MLP neurons of a small language model. Each row is named by its layer, matrix (up: input weights; down: output weights) and neuron, and shows model dimensions 128-255. Each number is 128 + 32 x the weight over its row's rms, rounded and kept within 0 to 255.
A block is one neuron, or neurons of one layer that tend to fire together. After each block is what it responds to, as a language model described it from the Wikipedia text at the highest values.

L4.up471 [125  71 145  66 163 141 101 152 127 162 219 188 101  66 106 182 163 110 103 139 134 115 163 130 147 114 143 153 125 127 153 137 101 118 125 118 144 149 123 140 138 134 211  80 143 160  81 176 185  99 169 101 168  86 107 172  63 129  86 153  76 111  99 132 143 152  89 159  89 108 122  88  86 129  92  83  93 103 154 119  62  63 174  81 131 185 120 130  96 122 137  73 154 126 112 163 178  88 119 111 167  98 132 107 150 160  80 172  58  94 109 154 128  86  95 113  97 130 154 131 183 124 113  70 121 122 130 140]
L4.down471 [ 95 118 129 146  95  95 187 135 130 175 147 136 110 113  81  91 171 114 102 135 132 119   0 124 130 137  97 105 129 137 101  82 154 147 108 107 112  92 139 111 129 140  89 181 118  98 165  94 151 130 136 147  53 135 117 131 133 124 166  85 169 140 165 115 134 155 129 139 153 120 172 138 160 111 175 147 116  88 121 202 170 122 155 191 114  89 112 139 166 140  86  80 108 137 199 137  57 150 102 140 137 147 108 166 141 141 107 115 161 157 135 153 217 151  84 111 118 101 128 132  86 139 186 160 141 128 205 128]
L4.up888 [143 132 141 118  93 111 141 115  62 102 151 152 149 129 162  99  99 150  90 102 155 113 155 146  73 164 143  46  91 112 151 121 129 108 129 125 166  50 119 122 146 160 126  58 159 125 145 149 173  98 121  58 144  98 121 115 169 136 101 111 171 134 159 174 179 115 122 130 165 153 115 101  65 139 151  97  83 110 129 137 174 131 110 175 127 171 108 187 126 100 111 122 142 193  72 107 134 161  90 128 115 155  89 146 154 172 153 135 152 164 155 116 224  72 140 170 140 143 106 133 146  99 152 146  86 111 154 106]
L4.down888 [148 123 128  88 102 106 105 140 129 181 139 156 129 133 159 166 143 117 100 167 123  94  58 105 124  96 118 134 175 136 100 201  93 161 175  78 105 165 165 101  83  77 159 164 130  61 112 137 220  62  98 168  47  91 132 124 142 107 110  84  71 136 129 143 119 101  92  98 147 136  77 110 149 104 112 133  62 142 128 132  99 104 138 144 109 153 112 188 188 120  87 121 138 153 121 168  95 137  69 172 151 114  64 126 117 101  87  99 141 121 155 130 127  85 101 146 188  82 146 132  57  58 117 153 103 101 107  91]
L4.up1185 [150 118 155  99 153 210 122 127 118  95 128 217 117  38 194 132 118 145  78 171 107 133  88 108 124 169 116 109 161 129 128 145 126 107 175  98 187  94 109 113 151 130 129 116  76 124  42  82 140 101 152 106 167  74 140 148 208 151  94 106 108  86  52 130 157 125 166 134 106 123 114 106 156 156 112 101 130 129 130 122 114 123 163 149 101 111 112 154  63 100 138 135 161 151 143 158 142  32  85 183 134 134  30 129 168 118 115 108  78 115  60 127 155 137  97  87 148 141 113 155 119 145 171 116 118 104 123  95]
L4.down1185 [122  83 135 115  65  81 127 160 125 136 106 105 116 173  82 124 175 102 138  84 133 130   0 155  86 118 145 162  61 144 128 155 142 153 155 103 119 146 147 119 144 133 151 105 132 120 149 160 115 160 133 150 131 105 120 123 124  86 166 168 148 156 175 107 138  95 102  69 164  87  51 127 138 120  74 171 115 125 155 139 125  80 144 114 138 115 180  96 132  81 119 103 165 158 137 189 135 173 141 102 102 132 153  62 132 155 150 113 142 156 168 111 162 133 101 140 117 107 116 143  94 105 158 144 151 140  94 124]
L4.up1979 [106 105  40 187 192 107  99 115 189 147 192 117 124  95 152 148 101 140  63  66 153  96 148 156 124 158 108 142 138 156 150 199 116  86  96  99  72  82 152 122 138 115  59  96 160 167 114 147 126  70 103 161 163  97 173 116 116  90 114  81 141 122 128 151 113 110  84 153 166 157 111 140  49 188 148  52 130  95 127 127 197 102  70 141 107 138  96 101 153 111 166 115 163 137  94 113 120 174 116 133 172 118 120 146 117  99 152 105 113  65 192 141 131 129 126 102  74 130 127  91 157 101 120 108 108 136  82 112]
L4.down1979 [134 178 167 141 118 127 131 124  97 154 138 178  70 148  90  93 141 108 154 128 171 157  64 111  88 118 161 111 182 142  73  77 105 143 133 114  99 168 125 136 117 181 165 120  64  96 108 116 133 158 108  66 129  89 119 120  85  83 151 123  47 112 119 124  84  94 126 129 145 117 132 200 118 162 108 127 115 122 166 150 108  98 160  97 132 127 113 147 102 108 131  73 170  95 120  95 128 160 137 143 117 125 119  90 156  70 117 154 175 174 176 112 155  30 115 164 147  96 174 131 106 101 103  71 123  82 145 141]
Responds to: Commas closing a sentence-opening adverbial such as In 2004, However, In addition; less often that, on, about after verbs like notes, said.

L3.up210 [ 96 122 126 138  84 180 160  89 163 104 163 193 165 114 161  71 129  89 135 154 187 132 138  91 155 143 137 133 162 145 137  87 112 174 142 146 129  78 130 173 122 126 137 146 174 154 136 114 157 129 113  87 145 176  98 172 156 116 195  89 123 173  27 160 130  88 123 140  96 125 146 118 160  83 142 146 127  61 133 125 155 139  76 119 139  97 140 165 127 135 150 151 103 164  99  58 113 157 172 119 133 116 127 155 133 189 124 199 105 133 135 114 160 166 117 130 103  89 172 140 120 145 153 107 148 122 130 111]
L3.down210 [137 120  64 130 116  78 111  98 121 135  74 146 139 148 128 101 139 120 138 103  90 127 117 150 120 160 152  82  51 117 104 180 170 122 143 130 175  43 158 102 128 149 145 116 143 157  84 107 176 167 169 139 179 131 144 138 135  99  97 127 155 163 121 102 100  76 183 153 160 130  94 125 113 119 115 193 145 115  93  81 107 151 123 120 127  92 154  71 143 178 138 178 103 169  76 130 155  98 180 108 126 125 163 121 130 124 159 173 136  63  81 157 131 140 108 201 116 186  44  91 151 100 116 114 160 175 160  47]
L3.up1004 [113 146 158  97 104 130 160 110  89 126 135 162 210 158 154 171 116 139 122  78 129 143  82 168 131  75  72 161 171 130 127 123 148  67 133 121 190 114 134  46 128  61 108 117 164 121 164 120 128 125 127 133 119 180 160 166 134 150 121 119 158 131 127 131 144 157 168 152 128  83 104 113  74 126 150  87 154 138 133 102 140 125 134 122 181  91  84 135 112 145 125 183  98 119 110 107  88 117 146 187 129 148 159 163 100 148  66 160 116 151  99 105 105 138 129 136 134 126 196 132 191 134 114 117 149 107 156 173]
L3.down1004 [167 148 135 142 189 109 150 110 142 120 120 113 151 135 139 106 145 109  88 128 148  90 139 160  84  87 182 179 190 106 161 106 154 115 192  93 165 106 131 110 165  83 158 111 119  89 154 139 153 147 180  94 141 188  66 107 146 166 101 200 123 175 128 123 153 167 131 120 164 156 185 177 170 125 119  87 165 156  61 178 138 136  67 134 130  88 179  70  91 117 106 134 142 168 100 128 148  83 128 136 188 165 122 132 143 149  97 169  97 117 121 106 135  86 197 182  73 170 183 174 169 108 128 121 126 132 102 137]
L3.up1530 [175  67 173 171  99  85 111 114 110 123  97 160 155  95 175 141 102 127 110  93 171 143 128 155 116 122  85  91 163 223 149 121 151 119 102 118 165 137 124  63 120 162 136 109 138  83 178  86 140  85 145 148 110 197  97 137 103  88 159 130 179 121 114 119 166 194 124 109  88  54 160 126 122 159 163 106 111  98 164  97 119 106 111 128 195  81 126 160  93 110 163 173 154  96 157  46 135 113  76 158 113  99 106 144  73 127 102  80 167 120 159  77 137 132 100 105 124 156 128 135  85 112 140 118 143 167 105 117]
L3.down1530 [183 112 180 147 132 121 132 133  89  65 126 165 127 127 125 117 142 138 147 177 154 119 109 107 144 144 132 148 171 114 129 130  83 161  83 191 106 116  82 122 154 133 113 158 144 116 120 147 106 110 145  97 101 127 167 116 183  81 122 164 102 103 155  81 132 146 180 178 170 187 115 143 132 100 125 163 155 125  98 131 146 100 114 110 111 151 203 165 148 116 170 106 102 130 115 136 168 110 128  92  46 143 160 143  80 123 112 123 102 116 126 180 102 151 129  75  94 170 190 105 138 138 139 140 144  76  84 170]
L3.up1950 [ 81 151 157 105 151 147 177 151 134  81 161 176 168 128 164 130 192 175 143 139 141 158  72  44 118 103  81 141 120 102 113  55 159  98 130 124 102 109  91  97  85 129 158 207 113  76 138  98 181 192 110  91 113 170 177 182 134 108 160 148 127 159 119  97 127 133 138 120  79 106 139 110  95 114 133 151 137 130  93 156 146 125  93 143 121 177  97 100  97 158 146 156 117  69 127  92 100 162 133 151 130 105 170 123  96 124 138 109 107 100  89 140 188  79  81 179 113 118 217 102  97 101 129  92 111 186 178 166]
L3.down1950 [150 126 182 117 146 101 151 158 117 106 130 182 136  66 136  94 194 101 152 114 161  72 224 116 110  87  61 102  93 152 143 120 137 109 165 104 106 118 146 134 172 146 124 140 130 171 151 120 122 147 112 101 153 138 152 129 132 141 137 131 159 143 112 121 100 155 134 152 125 111 104 104 176 135  78 155 110 117 141 152 133 145 108 174 112 168 132  76  83 120 178 180  91 104 128  93 167 131 132 147 118  96 160 135 109 158 168 129  89 126 113 108 182  86  54 168 124 148 166  77 106 131  60  67 109 185  94 129]
Responds to: Word-internal tokens right after a lone initial letter or short opening fragment, such as the apostrophe in L'Amour, d'Azur, or e in Reid and a in Gaël.

L3.up656 [107 124  87 105 135 121 162 195 103 128 132 175 112 102 118 138 126 123 128 114 144 109  88 130 109 119  89  88 109 122 157  83  57 122 155 117 163 147 110 149 168 115 181  87 191 102 127 121 215 159 138 116 105 157 110 176 125  97 138  97 145 133 123 137  69 104  89  97  69 128 129 188 103 111 137  69  84 169 114 170 105 123 152 109 170  81  70 187 113 177 110 139 148 106 105 131 132 159 119  99  67 167  83 139 177 142 141 136 158 165 159 139 160 166  94 150 157  84 151 112  72 104 149  98 107 122  81 103]
L3.down656 [122 151 120 133 103 161 158 115 156 112 150 166 122 118 146 110 126  94 117 147 158 118  44 145  76  76 114  92  85 127 110 201 101 143 160 147 127 105 177  95 152 125 117  65 110 128 113 131 138 184 170 125 106 114  97 149 123 140 158 131 133 111 159 135  77 118  64  78 132 159 124  84 149 133  82 149 104 119 119 194  97  93 128 170 103 136 102 174 127 162 134 133 120 100  66  49 143 141 107 165  65 170 107 100 105 144 147 151 132 133 139 153 171 142  79  95  77  94 105 125 132 132 136 110 103 105 112 147]
L3.up719 [122 149  74 107 126 159  94 119 175 142 115 156 112  83 117 183 130 116  83  99 131 125 112 167 146 194 107 142 107 136 161 174 132 107 131 161 159 130 119 151 126  45 130  81 220 141 124 124 144 151 121 161 158  93  98 139  45 116  51 133 124 145 147 133 157 160 159 108 128 157 184 131 154 133 136 125 110 135 110 155 178  34 129 145 166 105 137  89 166 121 171 139 128 182 137 164 117 169 121 141 122 132  60  51 104 139 158  87 164 122  95 115  78 147 138 124 142  99 171  94 128 152 116 194 114 121 155 127]
L3.down719 [159 116 151 162 168 101 167 107  97 116 147 159 119 100 175  99 105 105 118 142 120 138  51  89 105 140 144 128 160 147 115 145  93 180  98 126  68 138 140  72 103 151 170 139  95 118 117 139 140 100  92 117 104 148 132 100 133  88 159 126 130 142 113 126 169  94 113 155 112 157 111 179 148 139 127 138 117 200 157  81 109  92 130 129  81 112  88 126  98 135 165 130 151 148  75 103 150 120  94  95 145  92 132 197 129 109 110 109  92 140 141  69 122 115  93 158 107 179 105 132 100  65 128 128 133 150 144 139]
L3.up1030 [108 160 124 158  69 146 166 120 121 112 150 139  68  86 116  86 150 124  96  64 157 133 190 175  78 199  92 123 112 140 117 131  97 120 116 127 116 134 123 100 184  93 129 132  88 143 101 121 118 109  99 115 127  80 104 146 125  60  94 141 145  54 150 176 147 149 145 133 125  83 122 155 125 181 157 133 112 115  95 129 143  77 123  98  14 154 148 114 123 141 137 108 102 109 164 145 117 155 111 127 174 192  63 126 104 200 120 188 105 172  92 118 111 137 122 134 122  92  67 129 135 104 145 115  74 138  63 122]
L3.down1030 [147 108 139  94 188 124 123 141 131 132  73 138 181 156  93 142 113 108 132 195 110 120 137  68 156  73 136 105 154 112 129 106 181 143 118 120 129 117 152 158  77 181 103 126 129 103 146 108 129 173 147 163 159 180 162 137 158 168 137 152  91 192 138 115 111  85 115 107 150 162 176 130 140 106  97 131 150 111 193 167 136 141 133 138 208  79 121 129 154 103 133 144 131 152 103  99 105 127 124 116  67  82 167 164 172  53 198  67 177 121  98 148 137 115 141 114 152 156 145 150 127 192 119 147 148 126 194  96]
L3.up1759 [183 160 166 100 151 171 115 145  70  82 112 116  52 117 128 195 112 108 141 136 153 125 132  83 115 228 167 124 103 200 128 142 116  64 147  62 125  78 116 122 115 140 128 121 142 140  71  97 168 106  83 139 132 123 134 117 133 134  63 131 110 131 136 122 143 113 100  95  64 103 141  58 120 164 146 116 104 138 112 134 132 126 198  88  91 127 141 100 139  96 126 121 161  98 130 125 129  78 165 131 148 177  86 112 106  63 130 149  83 158 162 113 211 164 133 137  96 110  98 120  96 153  79  54  92 150 110 136]
L3.down1759 [180 153 153 173 112 112 108 135 108 126 136 101 160 161 139 112 175  90 136  96 130 186 135 157 122 180 104 124 123 144  93 123  50 149 145 201 130  82 155  95 143 132 141 108 129  73 187 147  90 194 126 109 122 156 125  85  83 107 115 148  86 134 139 101 176 122 145 155 125 136 183 100  91  87  98 106 114  94 101 110 102 119 125 124 153  89 102  71 111 110 158 163  96 144 145 166 110 101 139  77 157 130 119 166 126 121 109  83 135 106 143 125 176  98 131 133 147 117 137 123 122  50 157 133 106 133  75 154]
Responds to: The word "that" right after reporting verbs (reported that, stated that, concluded that), plus end pieces of split verbs like expl-ained, reve-als.

L5.up1038 [ 68 178 146  84 154  60 142 138 140 143 140 105 157 126 125 141 128 118 135 158 130 176 181 149 138 152 152 131  98  94 121  86 151 189 146 182  78 106 148 110 128 162 101 133 131 128 102 120 137 102 108 122 126 145 131 193 168 132 123 131 126 180 100  86 165 143  96 158 148 123 166  75 127 152 138 113 137 165 146 200 117 130 107 133  73 100 147 110 119 171 181 148 129 150 132  97 138 178 124 168 113  72 146 136 155  93 137 114  40  69  95  94 183 157 161 144 100 186 122  94 133  77 136 105 165 138  77 110]
L5.down1038 [140 132  92  85  86 121 128 129 161 127 110 104 108 152 134  63 159 105  80 159  60 116 141  99 118 136  46 133 131 117  96 147  77 129  74 102 149 136 137  87 171 142 120 137 117 124  22  89 150 158 129 159  96 147 145 133 167 105 145  96 107 148  95 116 142 136  80 158 141 149 195 118 110 125 114  87 183  98 166  78  93 131  38 135  75 152 124 137 144  98 156 121 117  56 203 114 122 139 133  85 104 109 112 151 118 152 163 151 149 162  86  78  93  84 104 140 118 128 162 138 101 139 131 144  85 144  72 145]
Responds to: Word-internal joiners and fragments within multi-part, often foreign, proper names: hyphens and apostrophes in d'Ambre, al-Bakr, Jean-François, plus subword pieces like Gi(ulia), Di(Nardo).

L4.up115 [140 132 106 104  99 255 157 188  87 126 174 107  80 132 183 118 213 167 139 144 101 188 127  76 116 130 125 117 151 141 125  54 128 173 112  94  97 110 105 142 103  78 162  70 129 158  86 111 126 121 156 120 149 120  82 135 130 133 131 125 168 103  63  93 131  96  70 134 159 140 130 138 189 144 109  77 136 103 137 116 174 109  78 106 143 116  85 101 113 119  99 179  99 130 156 141 108 164 161  79 109 133 113 142 209 139 100 146 169  74 103 135 131 178  90 219  28 119 142 161 176 138 127 154 103 143 150  84]
L4.down115 [ 96 126  75 119 140  99 129 124 114 121  66 168 136 118 179  87  80  85  79 229 128 130  90 139 129 204 158 135 105  55 131 136 146 115  86 149 192 146  81 166 154 135 139  47 102 142 192  84  95 116 138 145 110 159  72  85 141  71  76 125 119  95  95 115 103 105 148 109 149 158 155 126  99 113 150 151 196 120  91 199 162 123 134 185  85 156 108 113 130 103 125 127 184 174 114 118 161  81 152 103 132 132 142 159 124 128 137 137 138 116 146  77  80 147 155 170  92 103 117 113 111 170 113  75 173 216 160 121]
L4.up742 [105 133 172 168 108 114  95 131 174 159 107 169 114 114 176 129 121 142 102 147 166 130 120 154  68 135 126 143 125 144 127 118  94 109 122 164 128 135 142 141 142 144 188 167 124 113 106 106 204 105  67 108 114 135 112 156 115  84 167 133 126  31  67  64 172 103  63 165 123 104  99 111 132 145 137  94 121  77 152 132 118 121 130 141 146 127 123 118 127 108 166 163 150 174  76  51 132 175  87 105  93  90 104 149 111 143 109 123  81 126 147 124  75 124 162 103 143  80 163  90  92 115 118 182  94 104 123 133]
L4.down742 [117 103 108 117 142 155  91 142  78 133 166 131 139  76 165 198 131 115 165 125  98 135  99 149 124 112 117 139 194 141 136 169 174  58 119 102 170 145 163 119 174 144 143 100 136 142  84 117 134 127 167 163 125 146 127  79  90 167 136 114 115  97 134 104 147 104  63 155 154  68 135 105 150 132 127 134 140 111 140  99  74 198 170 124  74 122 107  32 110  99 162 151  96 115  65 149 114 116  70 117 126 153 139 108  88 121  85 105 187 162 104 110 131 174 125 152 155  98 177 144 159 122 162 164 161 115 133 119]
L4.up1826 [119 116  76 125 150 185 125  98 173 170 133  92 106 167 129 121  98 123 207 112 124 174  95  87 130 168 131 135 161  79 142 142 103 119 109 123  87  57 138 137 117  78  89  79 111 156 100 172 165 195 128 216 131  72 183 114  98  87 119 201 187 176 126 129 144 133 142  98  82 138 129  89 142 128 193 108 167  72  86 110 174 102 143 124 139 140  68 125 145  92 109 202 117 161 138 167 164 107 218 112 127 131 133 162 140 140 121 124  93 150  96 137  93 136 157 136 164  98 105 144 155  83  96 111 148 118  99 131]
L4.down1826 [142 132  61 176  94 136 127 153 122 116 102 144  90 104  60 145 147  57 137  83  93 118 186 152 128  91  90 113 129 139  90 165  81 102 149 142 115 127 145 123 130 146 154 141 110  89 154 186  80 157 145  85 115 112 164 132 178 155 114  93 130 134 120  74 145 107 152 187 165 137 106 105 149 103 129 155 130 151 112 152 108 121 133 139 151 131 108 141 138 101 216 182 154  99 106 126 129 130 122 179 118 140 136 155  85 150 187 113  76 160 141 150 182 172 175 176  20 171  97 114 137  85 128 111  75 158 127 146]
L4.up1889 [153 138 192 129 142 164 137 165 140  77 128 134  91 157 122 147 202 137 172  89 105 158 155 133  97 109  82 138 144 108 153 106  88 106  83 133 149  49 172 124 134 119 121 131 116 150 106 169 179 167 144 103 106 116  76 133 104 135 109 153 159  98 126 115 107  74  68 163 143 109 158  70 137 117 192  90 162 105  92 110 104  91 131  97 152  98  82 119 111 114 172 186 130 110 137 140  88 125 124 161 156 183 159 137 105 115 154 124 154 106 132 157 145 133 164 170  72 106 139 110  99 158 111 140 164  77  94 107]
L4.down1889 [ 95 110 112 140 144 116 169  98  98 118 146 129  98 185 150 125 169 117  73 130 119 127  83 163 114 150 153 103  93  87 161 113 108  77  94 139 133 129 159 135 127 104 144 223 138 159 125 132  87  54 113 157  73 118 160  93 124 101  81 184  58 117 123 113 133 156 115 110 163 161 192 198 171 141  69 132 134 210 173 144  94 146 102 164 121 153  94  80  57 148  90  99 120 125 143  68 162  79 177  78  79 131 106 107 154 128 100 124 113 114 127 143 153 114 141 178  92 125 119 157 114 141 110  83  96 117 132 184]
Responds to: Short fragments, often a single vowel, that come right after a word's first letter when a name or word is split into pieces: Al-T-ha-qafi, M-e-asurement, Kh-o-it.

L5.up158 [157 122 149 162 150 175  96 130 105  71 128 158  68  99 176 133  91  93  94  72 101  83 156  95 149 185 127 112 122 119  91 178 155 151 105 115 173 142 116 108 138 103 136 116 109  85 141 116 112 133 149 127  44  95  65 163 113 140 123  83  96 176  84 143 126 144 111 154  71  90 131 156 133 115 159 159  99 111 137 105  96 120 147 129 199  64 137 114 187 123 102 146 149 177 112 148 153 170  94 102 130 120  51 104 132 162 180 120  90 114 141 162 103 137 104 124 120 129 161 118 168  72 176  95 145 110 108 123]
L5.down158 [ 96 140 152 160 176 106 160 137 122 133  80 127  96 112 160  88 190 122 112 124 111 131   0 107 145  76 142 104  85 161 149 152 104 145 138 108 109 167 124  92 190 173  89 101 204 124 144 102 136 106 150 135 170 136 128 158 153 134 138 146 156 149 101 179 125  99  66  82 142  81  95 148 103 146 139 155 134 104 170 142 155  88 143 102 140 114  97 167 168 174 131 171 177 143  98  86 105 154 116 124  76  91 131  91 140 131 134 127 135 158 122 138 124 135  91 100 134 115 114 159 141 122 171 108 107  86  64  67]
Responds to: Final piece of a split verb or preposition that takes an object next, e.g. prohib-its, acknow-ledge, bes-ides, tow-ards, cover-ing.